Weights of a small GPT-style language model, trained from scratch on English Wikipedia.
Size: 16 layers, width 256, 8 heads of 64 (4 for keys and values), MLP 704 SwiGLU, vocabulary 1024, 15.5M parameters.
Architecture: rotary positions, untied embeddings, normalized queries and keys.
MLP neurons of a small language model. Each row is named by its layer, matrix (gate and up: input weights) and neuron, and shows model dimensions 128-255. Each number is 128 + 32 x the weight over its row's rms, rounded and kept within 0 to 255. Numbers have three digits each. A neuron's up and down rows have the sign that makes its largest values positive.
A block is one neuron, or neurons of one layer that tend to fire together. Before each block is what it responds to, as a language model described it from the Wikipedia text at the highest values.

Description: Sports words such as team, season, league and tournament, plus unrelated middle pieces of common words like an-ot-her, equ-ip, ins-p-ired.
L6.gate10:151130149141136137123090087119128098154146117132089120139099094127140074146151091101114155121144206088142127139083143174092129096087120132170194150147142101120167088133124116109194091085078180183112113125132066110080126088148167118144156173165110144158142093107135052209039134114128124157154094093156138118109154162086101094108128117118097118121133167157165113092095190128206117088140
L6.up10:140123118137093168141121118125069138129088154151169150069154176134099079150088137150116123121155157074159147164149159164164097048147082118134109183070140082135102131133056045142123126120137134146134118189114109083135093116124070188095127103168117178131161133111145140175117141061096154107161158093140156062143158143087065130087132130115136116146112157099120126069126127080118136067119
L6.gate89:127135162134151144105112115160083140053096096120154126101170200147118111170145086101109136114209147113117168200071096106127091173113154112116121094089154130190121140101138137215107102110176136109177169133126106097128164072131100165112129120165070117160095157151119163129173109113152097096120129092071135162089105099097080083176130102116075130158156111131100171183084142141170122170163
L6.up89:112159124054087205115077089115101145114077053141092176117046109083121172186165122146119140125105093138146133177187180103109117108131145167098192152076104077152099151133173105108108096127131090152216219124086167074055143133125125083128151177110113127100152066104108093137107164152139120092153116110149130116132163139134146095170171122161121102135177113149071130137083103148132116165122
L6.gate156:092110197156125189057089096143182164192159085131146102150111134195165165075083131080100128093142110076138164190095180132113109183128075144111150155114150111118096093155175095175150143081162133142155184122126070146103197134104143108131110108092120068149124081141115101133103075109130146117117171127163095114195104116108132157145093155109154148117095101154103107080147114139155089172145
L6.up156:153153117166091141105104133086120179122140149144135096110069097094188172115094092071153121115138154148167110164119142126131156141060101132096087098077199084146150183162125160128139147126181183065128139153088113105094155130105118106189142125158134154106188087092161105143110139117122132124096200164111124170086100094127096110105105152114161085094102169041154069164130153144118149163152
L6.gate214:061038138157075099094129132047089100115177103117168144143141136105160107148073091086127126159111108111140180128122115189098136091191021085161145094137095117121097126162178144105130045091063110155128136115185156115103167160127131134117106137153129125160123152119160138074166133100183076126073136163158140148133126083066093148149112130102154138087104126125093146152115136077172103138154
L6.up214:128178132120121091099133177158155143190084137152140149136115149124169081114094153138125105079066164178146129170140129133159107098167078143202153169135144124099082159146086038125097134116153134126126147132155096166152159137141109141103114098081105125148067144125072085117168090142103056169082071170124122086110084126088135119150122149091178106118083134111119106047114080104110100141085

Description: The word piece "ad" inside longer words and names, like Leningr-ad, Bangl-ad-esh, Color-ad-o; also a capital " T" opening Ta-words (Tara, Target) and "ld" in held.
L2.gate40:153145141163172129108109078164129160081188110109091113224176154153053170092070106121091076134117140157126121107156095133148139184149069122098156135134109119181059118086126141169144092129140103137117157144100157149148134061083095100124176146094119161177197121116119153175101054086087160093174090120104126086116124063104122126159156227112129107109130133088085100118142099180115171139096
L2.up40:176076074126178055137118191128129101073108113073120075110146124155053120136204175125062126140131149088164160122103111107120094101097070103137109104128098110126129172134098097102137117147162172120142073111120112110091109143133125162105131101130157139108128107120122126136129158141120194125074119082150123108172121147115131112168148127116102126086155080149149087164149131182169137103156
L2.gate87:084081166117177139124103165141156169132104189092162140117162110141076099187149169166140193114140113091147119155111142125127100167127116189124128098185126192156118117113141049126119145135172164156173132158074150140078082131132130108115137174098164122121168160109107146106139124105104148168145173110186139160143102088146169180115099194167176068130144173095138083143084192152126125133164
L2.up87:155108091147101105131074141133151129093050082115131102123134097091190138119172041156123125143117162152083162130091108129136127109133173168048118167123150211125116043184082141141112181117109117124150140159110156113136149220150115147075116158140169138115138098152043079078148159112145082135112163140146092147143127143127128103108133131121173089107105172143082101165154107125166100046101
L2.gate93:102122097118148106126155170137083114149100186134133144108168129156111208120093188143118122077153070165153142130123118203122109141102059123129142082089163147100104083073139070090126175133159134138176140147155119118133116167088168103095177145069129086094110080111167166179116170072097077085083092154082121113151120142127120156119096133123107110125131165114194138108133093106103122123132
L2.up93:125074147138142045111199148152151147182143169163156167156105156150140143070113162145139171081089139079091160148187126135150160072117069116114075050104158098175123151169081116100135126194128129156092141092171174140194139134123164083148147127146099082167110051130189132138041146095090145068146129149116122126122121111124101096118123139106124101138111161142138112122122136136128087154083
L2.gate102:206150102154201083129116104171139064109090104118175122151144177113158168144079111077148084142151096136159054128132155177176142152149111156119125145112141147110140152115149149174137179172121160145126170147135097140072141095126180099109060123141090120187134051049176141151127108168127163113116120175073112097198131148089118170175098155125121151152135071121095098132163155117125162138157
L2.up102:096122095145127135080133037119107124126136134069096135190188138128129044127141144119166143052143156187122161149168088134123081118080117141082132139112085093164136077129138125140128160081119115095149106117088101101161197136024130128127121073149120141108120142104152151144192155088083119134125137142158097106137154100119123084154153131126121076138113143097177116145108095115099117170172
L2.gate112:111147183125108161149118131134144130143163126011122102149142102147145100136176144127123080160106101176107077135134118121169144103099091161095161128134119124156092077155140164108174116111171146161123194157137131153161125082122048168112128174143134057148074164167098080110131130114076158127188166110102120103076136120127133146103163109123064126121126147156126091108126118153145107141066
L2.up112:089152124188176088143166159121181092147128098099101063100137121139132137101155127134096140137122155105115128121077073123104158142121138137136101117124131188146091098159141183167141164073133167144086128155189094146119157155169159125101118173125120138052137155111093133088097146040083198159161109135120174050179165080119072141094095160120143130099105132128123152097089110147122116098122
L2.gate156:119107103045053162111111112167090127097095130154127140138137140100129122142097148152116140118122122058150124144090142123112118198180064133118110133166169111088059135099161066132101185172104114181099178075086154120232151137122210133147096208158145146162116148062073116146104132132167124103128081141131120165086122145119080104079123102093115123111162070109075137067155136099130158122096
L2.up156:100128193113097142107111178108183159131091114159091145110134098072172115162192084139135126125116154100148188113117145080135111151186128147171117120162150102176138136121109139124099116092187104091176136134127072145124179063141200107085167117122051167087129146034172156179143076155154151084153120126137138107147157142077138142048107066149158148104125104145084122108109148080128136154116
L2.gate232:076095079130152093111116178131160087178151111135108111131120154151211147165146185107146136105128128143093156127132135118129122118122148201132173123169161137138178099126205133087134130080182140089149112162127061129157101144074121202063120093089147126079127181181133085004149104131092116139098113156162135170172135186083117087086127108138133088051141112178142147172109178110106138122118
L2.up232:206151113151058132134134078159104116112119104098081170089142131088103158150164074133111120058098192132142117124146118094138143116127051119175129153127171152114193134108166090126091136173153106080137071118139195124118082113083108151151189132181102151079105121063087092125148061101138139164172087161156169125140141148142121133122139119152137113122149075112093112191074106099066133199193
L2.gate256:098072085111062131130157087081118156146158158098105088146059125094132117139102146090182125134204138121161139096155133079136121104170129162093173168132114077151139110119189097086062163160172141139137168163156101111148138099117165136109149115123128130105089149161152099123075145150126108103119170087111071170089133111114125128078106071102075105140148148111112125151129132050108082132128
L2.up256:107118091156105178100177210154118112127102145124142147073105056121132170159106101107109149160140137172056143159133105123114070119085135088149181127196170129162105097095151226097155098147151175119129102170110158113114108107148134076151144103125143150120118156138130133174096123139149112174127133122166142194109096147113168044118134134126162159132085060134081186109169080113142086136110
L2.gate325:112196114146108150149097106123158115146173088111104050156103128148101064148137143124202176129171185106126071095059106178093119074177149140139108171152093111093141136105096119112115096112062152170059153098160099157060197131163205157196145102143085145150140147117172172131160162115117120075141123156134143134163182122124134105104112093174085101097135085101117116171120170158120092165101
L2.up325:170174133145109144145151114131085097133129117133103109118128119111162135130143092123157088119108123107103139182161122104077109108030123134144135153128118191201085105174144123112088131095144178104116089060081107174106146211129150162102094114098123168091151113173109074139157119080087110127070132110097136083103136132195159111076096098105142152097098119093174124087163071100125105095151
L2.gate456:151178154097157191109064124153114108169111103145117109190161127119168167128128093147199117172155129121123076166134076099154197097088114105153111185130135138066183145135142156135196123170100087119130154183087096104132157117126148218096133112149117108152119175138160129077150119103126145191142119110134065145106154134147126078127123144132121098110114136064115087163116181099165059150118
L2.up456:100087129120148083128119119092195094047151113119096153035157115166119155145181155090087138097166133161140147110205189123165121162117124167118116085153113226200154156152095053130118163156132110160174194158150082154108122106126141114102164103151144159124136138133118158148088172115149154112133146084130153145153176083194145147116114108169134114133119154161091165143082147143120140138094
L2.gate529:117159078125164102082159168104164147166149094120134153114137149138153137112111167130143146142148141132172156121120174146200079115155077131201102154200093128216094151119154152193165160148196143111103094157098130142141133118096166110200152120110132143179130135145183064163128090144108160088108170126125131153109187174116108015173165132126133086062118131130159109117095161144169123152100
L2.up529:134123138155146157124119087065155121124176160110093142148120115086096132118107117185071099140149093153191167097126154135124141137111138110112120095189048143148188141176169131105157134177130151109195165140163114123140166153112161124182153142114121142159105115169180136149068093139149114162173171149139124177197181101177143104071091104118175191201085143136088079140105106136140091145109
L2.gate612:102160138161153202148138129119128085116110134122185146164115100154115101196097141157176130134127137168138108150129097205128158115147119119095109123092162111094090166121156117113152162104156094122100100133050095153116132095121083160091127138138065092136166101138136131080110089100225083193124151081121127109131145102132154085156141115123062152107167149142171144167122148114102104186134
L2.up612:084127121157141141057099121095112146168150091051106127194172139121129129127131146169068113151126126163125090165145119115161098078117131148102154128103141141127119141092178124185066141118137070150150163137187140121118130062111127102131165075135087128101062134080115120091122100113105152193166128095082082176146109175074109139090139144119175173115098175191103134141141123132186106104190
L2.gate620:156086179110157149203107175182116147119089150070114098086107106114181086128148083089187106136134089131132092133096066077189133107143132142135136195109131135135120149117148069142127122086106102126137141137083065170098145092104134095156169155121108096111103097108142121189165147110156115115110158217139137152134209116156098116134080111141128076105100094132230125100159128117111151110140
L2.up620:105124143048111157147145145092120123128104132150170112116085124111134130099160107072126116124147095091166114104085125104137141160185128155074092116133116153139135146126135090175135168132097149094083116081158093120150073113155105064143088142203115163154136192071162143119215146118143166137174139182127157161110125196144092105099136111145143084113131106125119169143147147149120162080066
L2.gate643:159141118150149157128101201107100052134135130085126131125142095114183108177144122173139097126088130165131046123086129115118186155113185090187087139096072114122121132082106110114087145178177194083117088132099136137093122110102126117149149140192150152128112157202071138161145082162113142137102148165202122165168193150105154115142120164171027072108134113101125162114117128134108069112125
L2.up643:140123155167149165070151088125129124083124106119119108121109166066134135136133099110140129071147067138118182140112122130088121129111145119171186142103152134183113117069172162161193157109119164159154069156118064193116121100163169082136221114108083196118128116127142089101092113142084115119151154134070099096126117198067144101175136188143203110057146132120155103106106131170139139108075
L2.gate667:138140071162133157078126154091220166093072135169122140149168174076116147147150108101073107137146115122097119126110101147140075155117152077119114165092089105132144155114181201161144133135135117170078189121173109117093148112209163118100084130075142134100150047085110141185119116092113176136128098156136165136121083085135083153134118127115161075108124127106141125137099076108125143105114
L2.up667:157151057109104128165142083170139160153063108132050089135168145097163114127091141171096149099123146089148156162135165127158105100147121096171107063106153131120157140121128108137137168152152072125123143121181167109141113142214109163112135101107090111163155050134112225114123153125240146099148122146141124083087062082187122113202094103130128110189127145118118081129092143158155117104143
L2.gate703:125103112090129095125137048135122101066198097101182109134134192114174090161101115149114089162040211183132115079113135121091162124163152145156074128123074224125110114128157135177138096105146114066156090104143062116101118107124061116149149116142127142145154110141095140125095114117099137129152164127133162154099151146121076112099165150155144138070166135094099119133082149152113182176195
L2.up703:125152119063105128119117168194110067111146149081161049104143100143172112155122042059139160167121090117192104166149144125148058125113148100072130137178161168154076140113205131045126114107166192142167088120072138075183091196131080177125114074169136120162124160105103165109156147110100126157080122154142069114107134101137118123139150141172128156097185129155127152156167105182123100130159

Description: Word pieces that continue a word already begun, as in dis-c-over, suc-cess, dre-am, plus standalone season, time, year in show and film listings.
L7.gate557:054216174141134143107047183149115181178095100126134112090139117129098147140112145132184087158126153136144097114079153082101157091147140170144132125036111149150112112160175082115131152092154086099092111129131142108113116102172167075117122113129063117152125120159143166081114069174090093145133128132173149183115152117121132184137094136125097134190136136163104115142099124128120107198155
L7.up557:042167143118126140188070135142172142163107125184097115133136081124142158148110168156167084118098179199140094128132107158081190094147163136167133137105097096135146142135148099072121162133109100135121156171146156105142112112172117086132149182106095146130144153153118151122117151190109138152164070129132106222141108169067149118083120176102089133160163133107086113103033134161149145188121

Description: Mid-word word-piece fragments, strongest for "ad" after "tr" (traditional, traded, trademark), also steady, stadium, database, Archbishop.
L6.gate51:142144115163143160092163141137105131130150175115137182123162128110080140168199137102152137168123172121134152103108126111097151123094137125102182117145145101143206124129129138145111170175187125152122116126143142109155161076162116097163196148172114147160126165171072097119090129127094143092082117155113125099139207118098152120144081103090119152122082134139130037183094119160142159152175
L6.up51:171086126106124137099130168097177116107127078094140090110127108119100119119142175128133105091120103111079097136129100124100151099136118155103150167174185125109122180182093153096127113104118123153151129120134097115117161049132138150127133121106010146080124115094181087138139138125122133105162131103197083071113174105072125071133181041136078145130065139183140137107166159145113196187141
L6.gate265:156111182142149156134125103115151107087100179099117093111138087110098171154106138096132095168122104148151113101096153175149111152091168180136143113113131114138153116162147171096153130117084121138134124099146111123118104187097150086147164093150134110100144168140100151118112115128051118128137102098153111112137091151144093139073070011174131136093216164132135117155121125111137131127152
L6.up265:105143137095092169127141090158133159091122110168118123108113118111164182139201124094108135092148117101208114133119191142149075117117184148150122178105119175153102062101179084094122147068117149158149124155179100171152121106174175133138171089172159146164130128142075122138152110129142124126105088122048078106152115167109133138186109095180105149125118152112108096120142150151078169172130
L6.gate473:091123155182083131162161135136095103124134147144081162101124156168110105089139179175142089125128119147097102127100112114168148155053109124133123152078123154110126062099136087145123114088161104147092151094138122135154134138154117122077090125164143107189133080111074167108152173170095149165109090088156134069133155157148119175190107122117102140145129152112147141127101115086145090119114
L6.up473:119086096072115105122159145154099111061110131149148098126133100155129163109099101093138116115182132126066178123112141142066091183138129151153120156183082152148171117121139104119087135091172143160154102111173070153115048165060117087121157101037138104103124142144119065111141134154143216098168093131033111138137138134130145099156146140118091106135153084131105155079154084117083067129102
L6.gate684:066061129076191096091102155150162081098174107165119175159106106040093153168152124135124138170166126143126138126104135129092124138126163095125146149080091162127161130157071090136119070131132077168165169177138088039124154100171162144155116113105093131087148129119168154071098144138133127143143118111107104101124094150141186135138145147183130075120130086139109152194149076143147110169164
L6.up684:127101106098098103169066159119134132194158075139129178128119084129141170224127119156144138109091146145132091127129191051145157130102128119119126102163095138162165181166116147131000124144115141121067096126123109148160107107140101077148117063126137143145107127132163114112087040124168092134085160108138110096128133116174094132164180068111131145141133114161093196164142120147141048126161

Description: The word season in sports writing (regular season, upcoming season), plus mid-word pieces like i, it, inal in Associ-ation, spir-its, f-inal.
L2.gate16:085126138093073149166133134074097128105137117088129206135126148142110100144167118170122083147089171184100118122176127131111063131138125125185110063118156175127140120116123154128134190166086125166150089127107117157188148143139078098116094130108122094169204107130160102106121094098093184150116135150136129080138197130177117116119094171101078196125164112198133129110107097148041108173139
L2.up16:092100112109110116054153115113130120180129079084105137044168144151137190150161135185163098165051108130104185099117070131111132118073133142090142135160105157097099092070169087084145073140102118100128116160096181107088128140131140144067064147102130155145106185110084157151127111102107167071096095092185144185133136128166172097073156135089089161131063123144115111123066096122101105201111
L2.gate29:124153123070126119078149111187184129146156147149100169188117128164154176103091133130127120097138093159105154128121146129092110075088127162125176129088130184114180141089081139159069112096097119093164109150135125112124135130086128091095181112130101095094076176141146124212150109138102118084047081095127152138115147079085127124110121130151108199091140095157147089108046193136181115163143
L2.up29:177118204186156155159106168074105150148140109117139114175136135102132091177133136147122135125160144129129154131116094111143120135108165106119132148062161129152088216143151064107124102147153086145112115147131078048065095063121116184095117106128135175120116139115172171124123160144115132090092075128109128143159178103155056108173094161143128074098152126068147141108099108111200077125057
L2.gate260:137155120104137123144109105131156108077156113112170047100091129118071132140136152156098069134085108124166115183114116175123119114177121124098094089116148115155176137106157110138133130136112115169087112156145182128119130147068094147153119037152064106086140153086156129140101135131110170177086171130098157155108103154159096111119125145185156128123142127131167097096150139117183096087094
L2.up260:195134133120133123132174133179106108164152061127137118065132193183138107162090095151156099132125056160122136152111083083100108120147139131133163120126143123140138071169043067150097109172091061138104156085126122170115134119149122137048120071183142106084131111126082144109105156103197090117151119092145165196158084146189148170145165082166208149088130110151108165125149112097083088131112
L2.gate273:206104097120118165132152153117108167148102100144099172099147143115130130129143103129155135108175173118075170082207076073177096164088142145068117079110155159072167205237142115126162129100151109175140090123115098143075121118101188111117155071086146118139138116135169154158184096103136166101151121200141146106116128053114117116149150142156115136132162099167088127105124124102155154152116
L2.up273:116136133099130079161126118118154172118150161146130121168101138147120160126114190171140109094088097074123143109109150098100124031237110154165172107128120085170059134141146132145107144118181125099119169210168150124170176119082175145113121137093152128101114219137137128149075143205172113184136135118158090104145107153159115115060128159112098114148104157111121053124139114205120144101081
L2.gate286:130157138100118104154171104141141139111117121110132149050104169104142143178115124097120125155198084078139086092092078123072132139113069125132094112050098099131115111154114207142079188088107105189131114069132165135185095138069133087159119118129144130127086103121117182095083135159190142084152176102110092103100137130141154142104128158167137173137153137146116146127149133203178097094153
L2.up286:174121085153133134082137119151109147134084110084141094172180103118162135130164136120118149115112098148132106118064123145122120206131129128149151058137107159106104101092139083110142180134116145146098115069128124124125090105138144186132109125146160116168095120155097098173151105144137115128150078173174127150185114125082141140160108110146102129135115121118141126038090132131080126147179
L2.gate348:181141107109141094156104150076152100070108065118143159111104178103149110146121127037100148108108084076074142124109104149133137146145169153131107152098166132114142095146149131135118113126094101119118164151125148086134142093085119078099146122147104107155093123117102123146143169118117119095131166155127127074159132044143134110100223113168088131160141164125103104125136100133111143094089
L2.up348:138046148174143074143157110200108146085147118079154137126040139104140097127103180077095136026091155136121124146162086160125126095167132117130130129076125113159139127162071064157068146170082135168151147151142121106128158072096103115134157113121168139131191191136057117130132138110133141142094114141115113121155101167079084120207089116120155120144103124156113121182114123105069130102117
L2.gate379:043187139150154158114114119186147196163196101128140144070145165141190147139095126161084095132136153113097131073138123089056070109104202158122067132096105112135117092113163100116163114080139148111172148136117125094171177167076169136128160068114120130136063180114132092168101185135118119130120150123120130197147144121144114128143115119190141135136139150131131088125181100157110174146187
L2.up379:108114061117119206110140099163164188055136127169190150105116161132151130143192141134131114090094147106119136114178138191153106092117089137158066084146101157121053168145139121149104145108093106090136115113127169149075097096163115192080128164166113110103064122111142098146146136108145140167108059176132151129105154078133183104148100069108126161128157142185155134172132127151164109115131
L2.gate384:106154158178129136105103099132081220109100184158147147127101074163089127144111110116112142165119105144112162173130159164153130079115121134123174085119147143116134143072136102109144092143170113146151178154123143148116141110132135110137142180125083195109130175141114109148187084059133095088198105128063168138151120167141105189157115128115145146171195130141129146186131125127067063128092
L2.up384:118102147146150137113116178130171136129145105096136116074097080110118160082127110082142120152150133154094137131157180088198116165137118128147154160143124185127117119122165159073110110118150107147138151160127160149097100167098082147092127107082079145152132160144067085210127133143071105173117148167145132107135081136154121126120122081108161121122125091106126154072126075162145092142149
L2.gate397:115100147158112110105154092097163110099153110095099091161160139102099093080084124136113173133171167148094108153125117079112123127122113121115128109131146180103138107146161142122142174141074103111175144116173168112083110172109150094154044099110167123159056110166117136152118126116103081135177106078117142199157148151129063087104173079100142092096124126127144139116076105134162073164188
L2.up397:124083127113138198096154143077107052104109085125087120184154128106129121105115098116156071127127084113112117150179102085138116085088146143119139144083152112094168200105162118152155090161130153106141140097099132147123099101126192182123089174093124112119125174113161117092131089170075166140152097109146171142178138164138129136065081120148159113095132155111127130141147111146166086163156
L2.gate424:158138122137100153205183171109154097164054159190121192100114117076087106148113175123086090126154113210126074128128143137083116131113087136142105132165144152075086131210132149111089074108131129130077129173152105105125109112120066085066081134089119114221136116185142110107099141164129117150135169118113150166084135150155165126115116122074120127065119146179148064202104154120177110072127
L2.up424:111152133094089146127173129093139107126121138144107139071180116151129158159094157105125125154113131188162122137141136183130106139146144116149110122162087124138116150175129153148094078161127140151128159182181145145109126117175166130167122108171163106130087194065158138125101123141186144150194145056154136162108186107116082133125114051179118095052129092097112147203142147086101127074105
L2.gate433:112070069077127146161121162057136059134126122085073135159114122147141141105144185145123086088158113172190125127160113139117089098180138097082118068109141178118154138149136165106096119104182131025147102156130069144196093110104103124096131114121105138130070169117160108122155145131120102165170138070072189106091116113106120150142143111157099148168127140135140087188140182141136124103149
L2.up433:067141189108150114097094095124109175129117110137137109124186121135103141088143131131138112085113063159123125128146162147122113063143111152142129183166071128103167160141133119124103136065188144130093117142136169134165152082109093195113120121109093174076124087097118183115151081135139144088083133158139144158098160157147172129104148167127063095100130077096132079193146155167153145129084
L2.gate439:118158131136114215119100132077114142084151079140134122198129109149113138063081139090137091113097134030155146089165113104110120089092123190154095123175115145175114165120116138134093152100148129146099095123149078121136113113122075107066141159090083121131119133075187088101155154145123133081120134163109120183084190146162147141079196062151188193114152088078149097064120155123088122155181
L2.up439:157171136110122146116136178122137159095154088147123102104097100114134115061104160076130094068135121039150136096172164107148108099117078150110165163127132097199117157124111106178062159108063132116147110140095097102173174097181116111100080114104123152136097108088188089144212154198101172107137102126101125203161163148151113151060197080156170163157114085124199125104109126149117158117149
L2.gate452:113153115142107198145074053140122145081173116109155135164101107102138145189127093131101106078066087176118093174078149125135159111146123148113166134121113094174112115141125120139093082084105151115145159096147141119156146154163227117144133071186131116089177100132101128152100149139153145141161105148167146111138130138133137112104171141082109092131175169066093166168137171093147050091084
L2.up452:153161112106098122132177139136123112179193133119131153135123145119161093110132129132134134125147097088120171117172139131074141156149096091118122190083163156089166081090127137145085129143165091170161072152148149126151117090083134090210086091197172150150082079185125148140170099128105064146141179113149134107173188140114145085168134130096135124170067105162168166139062073106098120085108
L2.gate470:122148191149097147174138052156130119115150104083125113139164140095181084154164157135168161085102111138102209155154109122117164147142147187154125241174131163139134067133153113179119138081096099098134118094132160161140057112103123083128184153100120116224088122106103105116185091154188164090083135134167157182103149125196076150117165163148113121106172143122145183137103163177107122111159
L2.up470:120152105145138108106115085142155073169201150133110123175172107158159098152082064119155143125192117174141162166117049166157194117137133196121196135123149149169075128115135181113116039097092178111144150122115107133138084151106103110087094120157067122136109148095076106125168124133110122077097122073169114153123149120132095092064117114144078138148163134106114172147114105146092156100185
L2.gate516:142136124103097115186123123124078109109121081177135173127145116149155191084118070129114105084191121155136133076192152141101090120116147129088119155129174082185149192181117095145101135091179073133174140170115133188155115123136128098135130098206127098171135090150122106158090173087146091107091184102210163143102161118152086115142107103143124171130134193050133078109163152145132100085134
L2.up516:140152140093088090169115163112081137084150063170113140143185137129205238086117138132145116081170159065118112125122079083073093213108116109114125099126161161154147133130090130106092144163133090128131167136113101209070117137103138125159107149199147101233177080065131130173118117124121134152152154144146107156166150062122074088156058138200188156111106125151127111089107136129082141110099
L2.gate566:128160202149083058093157147154118127119143145153136145136100186181201178108143087122122130137139166082162137159109118146069208177070134130084124064078091155069105086127131139102099067098121153130119136159154076134141153119085120133078196085123169143089092154122162113106102158163147103094160070106088108113111135145140090157118117134174118093108152132118142149113117138185123129126130
L2.up566:135136171075156053124107151131169156169128138084070126145136110124172171095105118165139103148093109168096132140093144129128184167112145170164136090127144127154069176119185120118161098130108214125106101145141103173179155178064120157113185104126136127105130146164125150068163075129158125099091115110135074116090064084090096083085135142154180149141125098152141166128135175105104107153138

Description: Second or middle word pieces that continue a split common word, often "ad", as in b-ad, tr-ad-ition, th-ree, doub-le.
L7.gate41:110121092101159143139131099070132127109102110117155162105131144181080162115075179133124210120112118170192132071144184148089112173114084124122134159096118121138141139107154112140113180169140133129150128132079147118166117107144118111159165101128092153116111098142163164120134147158151077089127069107082179048131126169128167149171149136162085156138170089126134125178067128184108063167159
L7.up41:067120096127018152100145146141121134115081082132153111147156148166072141140166148135109083135055105112145108119090183167065117140134137154118090116113096095087133116079134119109123119121156105129159126045164103146069081124167166118144136112117126084152120098103158127129111131176162056140114148053085106071121149121081181127091073071089081107112144110147099091107108141084195086127122